{
  "vocab_size": 869,
  "parallel_block": false,
  "init_std_up": 0.0368,
  "schedule": "wsd",
  "decay_fraction": 0.725,
  "decay_shape": "pow",
  "z_loss": 1e-05
}
MLP neurons of a small language model. Each row is named by its layer, matrix (gate and up: input weights) and neuron, and shows model dimensions 48-111. Each number is 200 + 40 x the weight over its row's rms, rounded and kept within 0 to 999. A neuron's up and down rows have the sign that makes its largest values positive.
After each neuron's rows, "fires in" lists the words (lower case) most often at its 100 highest values on Wikipedia text that the model never trained on. A number after a token or word is its count.

L6.gate127,226,176,160,189,218,174,196,153,189,168,203,199,131,214,143,174,160,254,186,115,102,141,260,161,106,161,268,181,151,94,242,161,254,205,180,158,190,248,231,215,234,164,193,173,242,224,186,162,134,195,178,181,163,185,207,190,202,224,90,223,202,193,127,168
L6.up127,168,165,166,203,168,184,205,243,174,196,169,222,198,196,314,221,243,216,210,157,183,117,165,214,157,248,208,245,236,246,217,203,162,175,197,158,157,138,199,303,198,210,185,162,203,197,205,165,215,205,239,174,194,212,172,283,181,195,190,248,182,98,241,148
fires in: "between" 32, "and" 21, "stadium" 7, "shopping" 4

L6.gate422,230,250,253,239,221,236,225,251,189,273,157,208,234,241,156,215,214,183,185,157,230,278,192,187,180,142,222,71,183,218,178,129,173,172,249,231,186,177,193,245,175,280,219,231,222,200,249,221,211,230,154,157,219,264,173,149,144,240,184,268,206,213,208,183
L6.up422,216,282,156,262,138,151,190,170,217,244,226,202,176,198,204,222,264,113,146,243,211,204,188,138,153,154,241,251,183,195,107,204,189,187,200,233,197,202,207,182,167,183,216,184,149,192,203,237,135,185,193,148,229,213,189,189,213,229,165,133,196,152,206,95
fires in: "to" 24, "on" 22, "along" 11, "by" 5, "once" 5

L6.gate668,196,210,150,217,222,169,191,200,170,256,137,207,219,208,158,146,238,183,190,205,177,197,194,139,216,201,216,244,171,214,249,182,236,229,228,186,210,162,240,224,164,148,147,186,266,221,199,178,205,195,227,145,185,254,211,213,265,178,124,140,248,222,184,186
L6.up668,126,197,176,155,199,209,191,288,217,263,247,169,204,250,186,270,182,149,187,177,144,200,258,171,169,201,187,249,194,172,210,228,280,201,161,200,222,203,260,141,212,244,170,154,189,222,165,223,217,225,210,215,127,279,220,183,252,257,152,223,299,248,170,202
fires in: "in" 22, "by" 13, "during" 11, "to" 8, "within" 7

L6.gate244,247,233,237,222,209,213,231,207,202,210,192,223,168,179,150,257,154,191,238,225,210,249,232,135,157,259,208,277,170,183,265,215,185,194,186,214,100,260,306,170,237,217,166,223,233,175,164,217,243,204,237,158,215,196,215,184,210,243,235,185,207,135,268,198
L6.up244,201,206,233,217,223,171,151,187,257,178,220,177,154,255,187,177,272,226,188,206,183,145,186,207,130,188,210,207,182,197,266,192,176,149,176,204,147,190,231,134,164,187,160,196,199,158,263,212,179,149,202,146,183,206,223,201,278,190,179,183,217,204,165,222
fires in: "in" 24, "number" 12, "los" 9, "at" 7, "little" 6, "for" 6

L6.gate578,138,159,281,177,192,205,194,247,231,111,227,207,255,137,110,200,267,174,181,190,197,235,220,214,178,236,253,175,173,181,160,158,218,280,161,177,211,161,134,230,144,215,180,194,209,255,222,239,183,154,229,151,261,226,157,200,228,150,169,188,178,203,201,210
L6.up578,160,194,222,200,262,175,223,159,143,170,141,195,182,116,217,238,238,238,190,152,250,186,240,221,273,202,255,242,231,260,199,176,234,299,241,150,225,193,230,211,239,222,238,247,211,194,223,170,213,262,213,170,259,217,266,277,186,201,196,214,201,179,215,209
fires in: "the" 48, "a" 21, "of" 9, "among" 9, "around" 4

L6.gate430,220,134,261,203,199,172,218,115,203,137,262,176,183,197,231,255,191,173,216,188,150,192,158,179,219,221,172,258,266,293,219,182,277,198,168,237,191,253,248,182,153,235,214,165,222,223,192,244,129,152,200,153,220,220,104,125,152,170,156,223,195,221,201,168
L6.up430,133,206,233,219,124,170,190,248,230,146,226,233,226,225,131,213,206,184,189,261,267,236,246,165,227,267,298,264,121,156,138,152,239,125,241,147,216,196,227,201,275,204,174,189,196,162,201,230,163,189,257,201,203,254,197,204,175,204,223,214,150,172,246,169
fires in: "not" 15, "votes" 11, "only" 9, "on" 7, "notable" 6, "languages" 5

L5.gate124,173,233,158,173,249,214,211,192,222,134,194,167,191,242,168,273,164,228,124,182,216,195,220,228,259,263,206,248,177,208,181,230,140,222,168,283,200,185,203,181,165,158,179,238,123,134,173,179,146,228,178,203,259,136,187,307,234,260,225,232,250,128,243,259
L5.up124,209,188,172,216,194,262,238,210,187,182,235,259,199,239,299,137,151,141,243,209,236,172,287,218,203,201,189,212,243,185,234,145,291,146,142,240,213,203,184,189,226,198,218,194,238,252,233,165,209,203,175,172,239,226,224,203,239,134,269,165,139,148,200,138
fires in: "it" 75, "which" 12, "and" 5

L6.gate677,133,274,187,193,244,205,223,191,172,173,191,185,164,182,153,224,187,227,174,195,240,254,197,190,198,241,169,244,192,161,179,223,160,161,168,199,124,217,177,253,194,214,181,213,89,183,195,217,243,192,198,237,137,138,208,187,248,164,173,228,272,191,153,178
L6.up677,237,298,165,172,167,266,160,226,305,161,147,278,271,131,145,189,180,149,215,272,182,246,209,222,161,240,111,248,196,132,245,154,194,208,229,243,231,193,190,249,176,262,140,192,190,218,172,166,230,217,207,217,235,193,216,236,263,189,220,251,235,197,224,197
fires in: "was" 18, "as" 16, "member" 11, "became" 8, "lieutenant" 5, "a" 5

L5.gate385,167,261,172,201,260,190,137,172,296,183,262,245,167,162,153,207,209,234,177,266,177,180,220,146,233,124,232,220,211,180,193,206,196,164,156,259,247,190,254,148,217,156,171,224,91,176,155,224,171,197,185,162,187,166,133,293,204,164,252,267,124,197,231,209
L5.up385,179,230,270,188,191,223,189,220,185,147,183,151,201,149,251,226,131,207,113,180,234,252,253,149,242,233,209,160,149,241,126,205,222,148,179,191,146,256,226,119,211,176,219,154,202,226,248,216,224,248,202,149,163,188,156,300,187,221,217,219,163,234,180,269
fires in: "music" 32, "including" 15, "includes" 6

L5.gate616,200,206,178,228,192,226,255,188,191,200,166,227,220,129,148,280,203,155,296,212,157,304,255,180,195,222,117,188,111,167,199,211,218,237,227,190,195,177,187,232,196,152,260,143,199,203,204,243,178,172,220,177,207,158,159,249,168,217,266,229,275,186,178,222
L5.up616,168,158,204,181,138,202,308,151,228,198,235,139,139,198,179,230,253,177,241,132,288,132,172,167,191,208,222,160,231,199,262,214,231,184,264,160,166,251,213,275,212,292,188,203,171,273,236,206,236,202,274,153,242,229,203,253,215,189,226,227,194,207,207,127
fires in: "the" 67, "little" 7, "old" 4

L6.gate180,164,217,233,194,166,118,226,191,177,156,204,160,147,210,134,170,260,234,183,221,185,205,248,83,199,153,190,210,226,175,159,215,198,160,275,242,162,164,172,182,156,198,204,205,160,194,196,236,221,150,238,210,262,111,105,144,215,139,258,200,199,258,188,167
L6.up180,170,235,217,171,214,211,211,214,184,137,223,199,189,112,240,173,221,185,268,150,143,158,275,155,183,211,154,206,246,201,175,248,207,190,207,218,200,165,144,118,259,195,253,130,169,121,208,262,202,239,222,206,229,152,125,244,185,196,239,180,210,181,156,209
fires in: "their" 18, "his" 14, "you" 10, "young" 8, "her" 7

L6.gate439,182,245,185,199,159,167,214,212,180,211,192,198,182,140,190,190,167,214,171,156,192,197,173,201,236,243,260,231,142,207,203,172,170,266,217,257,314,204,221,218,205,248,162,198,259,257,276,222,159,118,136,223,195,269,191,147,243,211,280,296,177,237,256,200
L6.up439,202,178,159,156,210,223,108,234,265,265,158,241,238,236,197,157,205,207,152,218,223,191,186,169,234,216,249,166,149,264,174,230,188,204,204,149,207,264,189,223,246,233,204,209,218,176,274,246,179,156,216,189,213,180,133,135,168,189,229,209,204,136,189,227
fires in: "cup" 22, "games" 11, "festival" 7, "side" 6, "base" 4

L6.gate131,279,149,266,193,176,226,211,151,117,165,199,258,203,209,264,254,173,231,169,256,209,176,193,271,161,209,185,166,197,170,135,227,230,233,251,230,165,181,192,163,181,222,234,249,185,153,195,127,260,120,121,149,237,182,92,209,237,216,182,146,195,172,198,188
L6.up131,199,216,199,261,191,152,161,162,221,171,232,254,116,244,205,252,219,207,207,225,206,244,148,181,132,242,155,211,241,118,170,194,160,247,239,216,170,116,205,225,175,215,239,240,231,230,159,184,217,250,179,208,227,210,148,197,181,205,222,192,224,217,171,202
fires in: "may" 14, "september" 10, "n" 8, "mississippi" 8, "june" 8, "however" 7

L6.gate46,234,171,204,235,155,166,159,236,184,131,173,228,239,186,132,248,265,175,155,199,200,205,158,171,183,157,169,156,163,208,216,215,162,166,246,227,174,242,215,178,263,201,193,219,190,247,221,165,263,242,197,183,213,216,232,187,223,278,210,239,189,220,163,151
L6.up46,202,181,176,147,186,209,234,132,204,217,177,165,236,169,176,180,251,148,257,185,201,169,190,166,221,220,190,169,240,165,120,162,236,145,186,186,205,124,193,166,250,146,221,265,247,191,203,230,211,276,230,126,206,149,207,184,175,185,292,195,219,202,190,198
fires in: "on" 62, "only" 16, "once" 5

L5.gate594,131,242,262,201,280,219,176,214,224,170,207,234,180,196,207,160,225,255,181,261,208,146,247,167,170,287,252,226,203,197,197,157,221,197,132,213,175,163,85,211,206,111,274,266,184,213,242,132,176,145,209,213,212,155,168,152,233,182,157,122,168,192,253,196
L5.up594,179,244,243,137,192,191,187,146,142,215,190,195,158,210,193,176,178,190,183,164,218,180,208,154,263,212,259,148,259,163,207,190,139,175,284,205,199,218,220,215,240,230,228,237,197,197,159,218,231,161,159,196,224,240,163,233,166,118,172,192,136,140,210,139
fires in: "has" 18, "had" 14, "episode" 9, "personal" 6, "does" 4, "according" 4

L5.gate328,214,256,170,217,270,185,247,203,228,211,260,280,272,142,152,175,180,175,150,295,207,177,258,189,154,148,245,193,159,206,164,197,140,196,197,223,234,150,209,231,162,236,164,109,160,276,274,134,236,99,164,228,253,254,191,170,257,287,190,279,197,169,209,167
L5.up328,176,131,219,187,246,255,214,107,219,244,182,171,193,231,146,111,189,280,187,151,208,230,143,250,172,174,209,196,165,147,236,191,256,196,123,226,305,241,221,234,167,223,152,250,214,289,161,148,168,213,173,177,230,173,221,160,132,200,150,202,206,190,208,172
fires in: "on" 21, "of" 15, "about" 9, "by" 8, "against" 4

L6.gate87,198,184,162,194,192,280,133,212,164,257,274,175,171,214,183,281,116,261,244,230,206,216,181,143,143,152,162,166,301,153,202,132,194,247,183,188,219,197,162,220,205,225,203,152,286,214,161,237,237,206,207,156,280,148,173,194,167,181,159,138,177,198,232,163
L6.up87,219,222,217,224,124,166,171,225,186,182,168,215,246,214,216,260,161,195,101,157,197,242,183,275,197,94,244,167,235,146,264,234,234,170,169,205,155,186,167,190,190,246,115,218,149,283,167,206,173,260,255,157,216,168,228,200,153,212,157,267,253,201,200,159
fires in: "that" 52, "while" 8, "what" 7, "because" 6, "whom" 5, "meanwhile" 5

L5.gate176,154,191,223,168,202,161,273,215,137,166,139,177,209,237,153,252,192,235,238,178,176,119,158,139,202,204,140,222,208,168,207,272,199,190,161,163,250,143,186,262,188,222,303,232,228,249,249,257,175,158,224,204,276,124,224,175,198,186,177,155,243,197,184,290
L5.up176,180,254,179,192,214,177,224,123,171,211,229,191,162,142,163,205,168,195,135,236,162,132,181,178,166,169,147,247,197,186,169,205,186,158,234,176,191,188,233,231,158,164,211,207,245,319,248,239,160,131,194,237,165,148,250,170,157,222,248,210,166,218,205,224
fires in: "as" 31, "on" 14, "named" 6

L5.gate194,216,190,193,191,213,155,186,211,167,160,183,233,204,158,248,187,216,179,201,210,157,201,191,186,219,218,270,209,118,201,246,211,210,197,201,133,175,222,208,306,187,246,155,203,116,196,195,170,176,223,255,150,224,195,300,173,92,216,255,102,186,226,207,209
L5.up194,129,211,223,223,204,185,183,191,220,116,202,118,182,197,163,226,212,170,177,176,139,187,174,194,158,185,204,207,140,200,249,160,150,175,183,178,196,179,212,238,231,191,164,230,178,182,137,228,186,211,189,185,221,223,216,162,232,195,199,107,173,158,166,188
fires in: "released" 28, "be" 18, "being" 12, "before" 7, "began" 4, "release" 4

L5.gate22,171,194,249,163,170,227,247,183,170,206,230,185,207,149,174,215,222,199,222,148,252,158,180,191,97,147,136,267,202,237,131,218,207,150,199,179,293,209,161,201,245,241,245,255,186,201,190,177,185,190,216,179,231,226,267,221,141,237,138,153,210,223,116,191
L5.up22,218,235,240,201,200,156,168,319,218,217,262,190,215,166,226,232,188,209,154,203,203,224,205,181,218,160,224,201,232,231,172,222,146,176,165,124,242,233,181,152,296,164,194,196,233,188,244,224,90,234,202,134,147,152,217,218,237,170,242,137,241,170,176,200
fires in: "title" 19, "total" 18, "of" 9, "european" 7, "that" 6, "together" 4

L5.gate621,237,208,247,263,214,158,216,232,190,199,148,221,131,200,190,200,187,226,211,139,122,210,159,186,203,184,212,192,272,179,233,219,138,149,187,230,217,186,230,258,180,135,209,225,154,195,193,184,196,125,239,144,228,123,137,132,230,163,193,185,200,224,184,195
L5.up621,166,173,218,189,209,210,198,213,178,199,151,236,217,147,257,228,212,103,253,252,168,219,206,171,215,164,191,199,277,149,126,188,171,116,239,187,223,235,157,290,184,180,206,212,197,209,200,277,244,178,195,186,254,220,208,213,188,191,300,219,224,204,197,256
fires in: "also" 45, "as" 15, "on" 10, "and" 6, "by" 5, "to" 4

L6.gate273,144,155,206,219,188,210,273,213,197,134,183,208,311,219,214,226,202,190,254,170,171,164,150,297,247,143,175,157,244,171,170,176,204,164,280,194,208,203,171,154,239,241,186,275,186,231,231,225,188,274,191,141,239,116,269,239,195,195,194,213,172,215,158,205
L6.up273,151,210,228,215,186,187,182,154,117,211,193,176,148,199,245,171,248,171,250,127,175,175,206,152,247,218,268,187,204,227,229,199,180,193,174,229,150,211,155,219,234,242,180,175,139,232,202,183,250,204,108,219,190,149,203,234,195,179,226,213,184,172,238,193
fires in: "an" 47, "total" 8, "any" 6, "https" 5, "time" 4

L5.gate333,205,98,125,205,282,265,249,194,187,225,279,186,191,142,112,195,194,204,125,142,160,172,191,244,238,189,156,286,142,255,150,190,178,202,170,184,202,245,210,230,153,227,172,230,185,153,203,203,202,160,206,171,231,247,201,204,257,209,161,258,205,219,182,203
L5.up333,175,186,53,189,208,237,157,199,145,199,207,181,184,198,251,151,250,121,176,225,139,204,229,253,140,178,256,250,238,153,227,160,165,205,197,207,258,270,214,115,147,166,190,244,238,195,173,213,223,176,202,213,219,233,188,173,238,128,248,175,139,193,153,207
fires in: "for" 50, "with" 15, "of" 13, "by" 4

L5.gate481,241,218,246,222,212,228,202,221,249,201,200,211,90,185,171,195,246,148,195,139,168,166,225,152,230,173,234,285,190,259,242,194,193,179,194,212,275,174,158,203,203,207,214,180,221,204,214,205,141,202,232,160,219,179,193,211,207,268,175,192,195,247,236,243
L5.up481,214,181,259,169,164,264,232,216,150,183,164,288,184,264,162,247,132,126,284,238,195,201,228,184,196,177,182,162,228,236,229,209,214,246,227,185,184,217,204,211,215,220,220,163,262,240,157,213,236,231,206,177,223,253,222,192,172,229,190,139,172,212,221,196
fires in: "from" 61, "by" 19, "the" 6

L5.gate218,144,197,167,154,195,181,251,191,124,290,210,236,74,189,154,210,270,257,187,210,287,182,229,113,189,216,167,239,200,206,190,199,221,252,175,241,172,251,165,180,290,250,171,229,138,168,210,196,239,210,210,211,223,214,164,226,171,238,182,181,126,227,215,198
L5.up218,170,172,236,170,197,193,120,236,182,219,200,225,250,241,197,166,242,199,185,248,243,247,229,116,218,129,239,181,223,172,199,256,220,143,218,171,166,198,225,171,236,234,229,206,202,186,215,185,162,250,199,177,185,197,177,259,135,151,204,261,226,216,145,188
fires in: "music" 35, "production" 8, "musical" 7, "census" 7

L5.gate407,178,200,119,219,198,159,208,190,158,294,200,192,164,214,195,177,160,246,235,183,197,195,195,213,197,122,214,220,130,290,176,159,237,196,178,258,239,253,126,230,141,220,172,149,147,208,174,189,178,218,210,171,252,237,170,220,234,136,164,195,169,179,252,226
L5.up407,241,182,225,176,154,215,250,215,163,232,148,226,186,184,216,217,222,216,210,238,222,144,163,239,192,235,212,210,249,196,188,175,272,252,138,223,201,231,233,239,208,224,302,259,194,238,227,200,244,195,257,187,166,228,157,175,216,263,215,166,134,205,213,308
fires in: "the" 89, "they" 6, "there" 5

L5.gate523,144,217,207,145,215,180,199,166,215,179,200,188,218,226,188,226,279,243,229,161,217,292,190,194,239,199,205,187,208,213,204,164,179,211,179,171,180,159,244,256,199,287,181,197,212,220,105,177,283,206,242,159,232,159,227,227,183,211,235,197,237,181,167,206
L5.up523,194,180,224,179,210,207,181,166,197,196,241,147,180,304,163,176,175,193,185,174,263,176,211,191,184,225,190,214,142,148,179,155,192,187,163,132,213,206,226,141,197,184,188,183,246,206,149,191,203,216,280,205,140,239,232,159,233,210,170,223,160,196,160,172
fires in: "a" 61, "the" 28

L5.gate344,250,184,217,185,252,222,216,211,276,194,209,256,214,187,224,235,208,247,187,146,173,259,226,238,202,222,242,223,157,183,194,106,261,222,204,222,145,162,140,206,204,201,189,240,175,283,240,231,208,216,210,196,221,213,144,222,211,230,266,225,193,235,246,213
L5.up344,146,227,241,177,211,218,256,160,200,226,180,245,219,180,199,188,255,211,229,237,167,211,261,183,150,223,183,246,157,271,153,221,286,185,153,235,301,156,203,221,248,240,216,164,138,204,182,160,192,198,211,164,266,138,222,185,215,197,166,158,173,138,137,216
fires in: "this" 33, "it" 12, "being" 9, "between" 7, "before" 6, "be" 6

L5.gate116,220,176,163,263,188,260,178,194,185,183,194,164,203,155,185,175,183,183,236,137,232,129,232,253,147,171,182,177,197,223,180,225,218,215,116,110,191,199,233,207,229,232,205,159,157,176,224,189,210,164,166,193,218,183,236,176,205,162,176,274,222,161,192,109
L5.up116,129,169,254,266,192,177,155,210,255,192,193,156,145,181,215,228,246,176,196,188,194,218,229,203,221,228,230,144,204,96,190,200,183,244,210,202,268,240,165,190,205,217,220,160,143,259,242,219,247,210,220,270,242,152,290,242,257,204,250,149,258,194,143,222
fires in: "an" 53, "several" 8, "announced" 5, "another" 4, "a" 4

L6.gate31,168,211,185,155,165,218,170,199,133,175,337,203,158,212,206,234,159,241,244,224,268,163,201,255,191,174,272,146,214,202,210,221,221,174,157,203,138,235,153,119,176,250,217,222,183,164,181,155,207,233,194,187,227,138,152,139,191,151,102,164,125,220,264,229
L6.up31,250,275,221,206,226,199,239,197,233,263,214,155,167,177,162,213,266,190,197,248,240,223,220,163,202,119,269,164,276,221,139,187,245,193,223,191,178,188,202,198,246,187,326,223,206,217,194,191,164,181,217,228,264,201,175,248,219,148,184,194,284,170,171,209
fires in: "to" 38, "total" 6, "of" 6, "mike" 6

L6.gate426,192,155,254,155,205,121,207,144,184,174,149,191,178,163,113,241,203,252,143,273,185,223,174,115,220,211,138,241,208,165,172,222,186,218,204,190,197,226,188,192,217,212,275,188,204,199,129,182,210,248,198,191,136,137,142,145,141,224,166,217,212,253,260,202
L6.up426,231,137,222,231,158,185,240,264,121,258,244,261,217,174,180,190,220,146,297,225,199,185,140,140,214,212,226,246,197,160,224,167,146,195,197,259,231,228,236,219,188,230,150,204,246,207,186,144,150,213,162,216,192,202,187,248,188,180,187,151,239,184,218,163
fires in: "the" 49, "only" 9, "another" 7

L5.gate411,173,251,194,181,215,153,194,272,167,253,247,158,194,197,177,148,138,154,165,165,236,200,191,221,225,193,253,179,234,199,175,136,231,191,167,251,94,218,256,198,234,218,141,161,187,219,220,207,196,235,118,196,231,209,169,166,260,323,97,210,215,206,238,187
L5.up411,156,166,192,172,203,172,210,215,214,164,200,200,221,188,208,229,219,196,132,142,217,171,175,206,244,209,161,194,185,148,238,234,144,150,212,161,174,248,154,262,218,186,207,150,200,156,223,227,262,183,177,183,185,245,155,206,158,159,185,193,232,234,281,168
fires in: "the" 40, "and" 7, "that" 4

L6.gate311,196,206,235,156,213,205,255,150,190,213,166,231,219,267,211,199,221,146,191,173,206,259,215,283,201,182,225,148,210,201,124,190,260,188,188,191,153,208,252,155,172,176,132,165,211,264,249,182,199,205,220,226,231,223,206,210,251,132,266,244,228,135,182,229
L6.up311,241,268,221,205,163,139,159,164,255,169,167,258,222,244,122,181,196,191,206,205,177,145,196,235,203,158,178,149,275,181,261,184,173,195,242,162,229,148,163,230,233,168,237,214,165,224,180,133,126,277,225,152,179,204,208,185,229,161,149,219,221,224,228,154
fires in: "and" 100

L5.gate428,222,213,265,129,212,183,229,177,245,207,205,70,181,199,150,221,207,159,231,191,253,230,205,211,225,201,311,216,145,205,217,152,131,188,169,173,186,223,187,230,231,208,124,142,204,241,132,237,213,236,141,165,206,204,218,209,193,116,188,188,206,157,194,253
L5.up428,132,257,317,169,144,199,172,198,200,189,193,215,180,183,229,174,207,227,187,237,146,227,267,200,174,157,173,165,238,194,193,259,142,219,207,139,255,203,151,211,243,252,252,237,141,213,190,169,189,221,211,141,236,105,231,189,201,193,199,240,254,294,157,203
fires in: "a" 57, "and" 23

L6.gate641,187,178,129,182,180,232,250,151,138,159,217,170,199,194,134,207,197,219,166,123,195,167,172,233,232,193,199,199,212,177,161,218,142,236,177,145,241,206,214,241,198,335,161,229,255,230,186,139,200,250,185,221,221,130,254,177,153,238,97,148,232,175,227,158
L6.up641,247,179,197,239,234,194,201,240,162,207,249,220,209,218,186,217,95,265,138,252,203,207,146,168,128,225,223,209,211,264,138,219,210,148,172,185,192,221,162,208,239,218,160,191,260,183,107,231,207,251,146,172,260,149,235,221,204,209,228,129,205,194,246,140
fires in: "until" 15, "after" 14, "for" 9, "first" 8, "before" 6

L6.gate445,190,151,242,181,183,236,175,215,239,205,203,216,197,226,218,276,230,151,156,240,308,231,232,187,176,171,231,253,229,262,178,199,180,192,222,181,229,258,197,264,182,180,144,206,200,230,142,157,147,214,221,246,171,233,111,183,205,64,222,252,174,225,222,283
L6.up445,203,219,216,133,199,198,127,157,165,218,152,207,204,167,206,220,172,230,204,208,171,267,238,157,263,238,116,183,235,172,151,201,144,193,185,248,174,236,241,191,179,252,282,229,178,205,186,216,209,265,161,206,231,156,213,189,205,175,237,184,188,165,247,183
fires in: "used" 25, "use" 15, "using" 7, "includes" 6, "usually" 5, "including" 5

L5.gate260,192,209,202,209,217,137,259,204,247,163,198,150,161,216,187,182,143,185,169,176,162,199,212,186,208,213,204,226,258,238,203,243,227,231,183,196,225,224,197,255,225,174,176,227,116,225,213,215,272,211,168,195,228,194,147,177,284,195,183,273,208,103,267,249
L5.up260,173,142,220,135,199,142,211,213,184,222,157,177,230,203,140,144,241,237,207,226,174,185,184,176,219,244,251,153,188,194,185,159,281,221,221,153,210,198,197,268,211,118,171,199,263,249,220,220,142,182,128,110,213,204,239,137,177,211,129,258,244,221,178,177
fires in: "and" 58, "with" 14, "half" 4, "as" 4

L5.gate356,194,149,201,95,173,183,86,173,183,177,177,198,203,179,182,197,190,145,206,254,270,181,235,194,214,171,139,136,173,277,213,127,189,249,145,211,258,184,206,207,136,150,167,271,230,205,167,209,184,179,187,195,160,295,199,199,133,211,265,136,190,159,235,131
L5.up356,270,278,249,175,187,229,192,283,192,207,236,150,139,195,126,197,150,212,232,254,224,168,193,226,194,164,164,200,188,193,215,178,182,199,260,248,203,208,130,216,214,223,157,204,240,254,198,192,252,218,225,276,161,117,250,185,143,111,178,173,243,193,242,285
fires in: "2014" 15, "2016" 13, "2012" 8, "2015" 7, "2013" 7

L5.gate142,141,169,196,272,199,187,230,201,165,200,177,164,98,238,246,287,194,211,256,220,284,174,202,224,153,153,199,115,229,165,156,175,217,250,89,224,206,224,238,219,235,185,192,200,217,213,173,232,158,194,193,211,272,208,164,233,268,193,246,148,144,184,175,218
L5.up142,195,176,256,216,165,181,192,269,178,185,102,139,153,220,243,236,168,205,221,252,269,121,87,204,237,162,192,264,227,177,173,190,225,213,224,184,210,217,217,180,125,255,217,158,143,236,224,180,192,217,193,227,222,191,100,256,211,198,192,200,144,73,206,137
fires in: "against" 22, "agreement" 8, "again" 8, "agency" 8, "agricultural" 5, "contract" 5

L5.gate168,230,167,136,255,95,199,248,154,185,199,228,200,199,160,238,227,191,154,193,186,137,201,267,197,223,175,158,178,169,174,302,187,148,194,100,258,213,142,158,187,154,203,174,254,235,260,159,237,236,187,147,195,181,127,183,177,219,219,230,82,201,264,207,197
L5.up168,184,206,154,240,214,219,190,138,201,178,183,158,181,134,235,185,209,221,260,248,174,176,185,225,181,212,206,190,208,263,161,201,274,186,187,246,155,248,204,218,215,221,199,208,273,265,137,211,214,214,191,302,201,194,167,162,222,216,254,194,223,203,239,206
fires in: "released" 26, "known" 23, "used" 9, "held" 7, "found" 6, "available" 4

L5.gate0,155,225,202,241,177,133,198,181,128,189,130,196,214,182,198,223,196,202,267,248,161,181,133,164,279,197,149,233,206,212,217,127,171,151,298,204,140,137,269,214,181,249,228,230,134,255,108,158,211,195,246,149,171,210,255,210,272,227,237,217,183,241,162,203
L5.up0,225,187,205,197,213,199,185,230,243,120,224,204,280,270,190,256,191,168,217,164,226,217,154,264,181,255,181,210,272,238,126,165,190,286,256,167,253,255,209,239,211,236,271,210,217,275,146,194,177,206,207,162,204,269,206,180,213,199,180,200,188,219,213,203
fires in: "the" 70, "gairdoch" 4

L6.gate628,162,176,169,233,190,172,187,241,245,168,201,194,207,209,184,249,131,235,160,219,188,152,159,241,263,179,106,249,206,217,226,186,197,183,191,275,173,262,226,186,258,209,211,169,164,201,206,188,191,166,147,230,205,230,235,114,189,190,162,259,128,217,203,235
L6.up628,284,255,116,217,248,156,148,207,177,171,181,258,162,202,248,169,252,222,167,213,165,178,224,199,246,186,230,189,233,263,150,209,213,158,209,236,154,167,204,208,144,150,157,153,225,322,201,184,222,237,157,207,261,285,181,210,167,209,174,141,193,158,151,173
fires in: "to" 51, "by" 7

L6.gate363,184,141,207,275,202,169,198,187,172,215,219,176,197,178,195,177,118,248,123,217,211,206,237,231,118,194,210,207,183,231,125,212,273,276,201,157,226,141,227,180,190,263,167,190,204,190,205,241,182,162,195,224,178,166,280,178,223,170,123,170,243,187,193,336
L6.up363,170,240,217,221,216,126,208,116,199,264,176,225,207,166,259,219,140,236,190,223,284,211,243,264,198,175,229,203,212,236,156,210,185,211,183,215,130,192,246,202,225,248,184,250,204,213,204,181,263,204,154,232,185,220,178,252,181,186,154,180,203,182,273,223
fires in: "after" 20, "before" 16, "until" 16, "since" 13, "under" 6, "source" 4

L6.gate529,134,188,235,220,240,168,245,159,161,232,206,190,157,211,228,270,188,276,263,207,223,248,186,200,119,233,135,270,178,248,180,176,231,170,168,258,134,215,188,202,199,210,205,178,213,240,210,244,203,280,196,244,168,229,117,178,194,154,213,168,220,210,175,178
L6.up529,182,185,213,128,273,201,218,246,144,207,287,201,167,221,155,141,172,188,231,211,234,201,253,239,182,173,145,263,204,265,167,115,188,162,204,195,195,200,168,161,145,234,278,262,226,237,232,163,156,207,200,230,143,220,221,155,129,222,151,194,253,201,160,207
fires in: "a" 65

L6.gate72,216,221,148,171,226,189,210,206,214,189,229,203,163,272,196,245,180,153,139,196,152,245,216,147,205,218,257,262,227,121,217,177,194,173,244,217,176,149,199,109,166,210,217,218,207,158,154,243,190,208,200,213,169,241,173,151,263,233,206,206,174,221,86,187
L6.up72,198,273,201,239,261,218,201,110,236,165,229,252,168,199,229,247,211,209,174,116,208,248,204,147,244,293,211,169,199,162,232,260,197,167,145,155,145,256,173,146,205,160,200,258,179,225,140,247,209,208,238,228,281,211,185,227,217,223,164,167,202,225,226,157
fires in: "music" 19, "episode" 17, "television" 7, "was" 7, "jpn" 4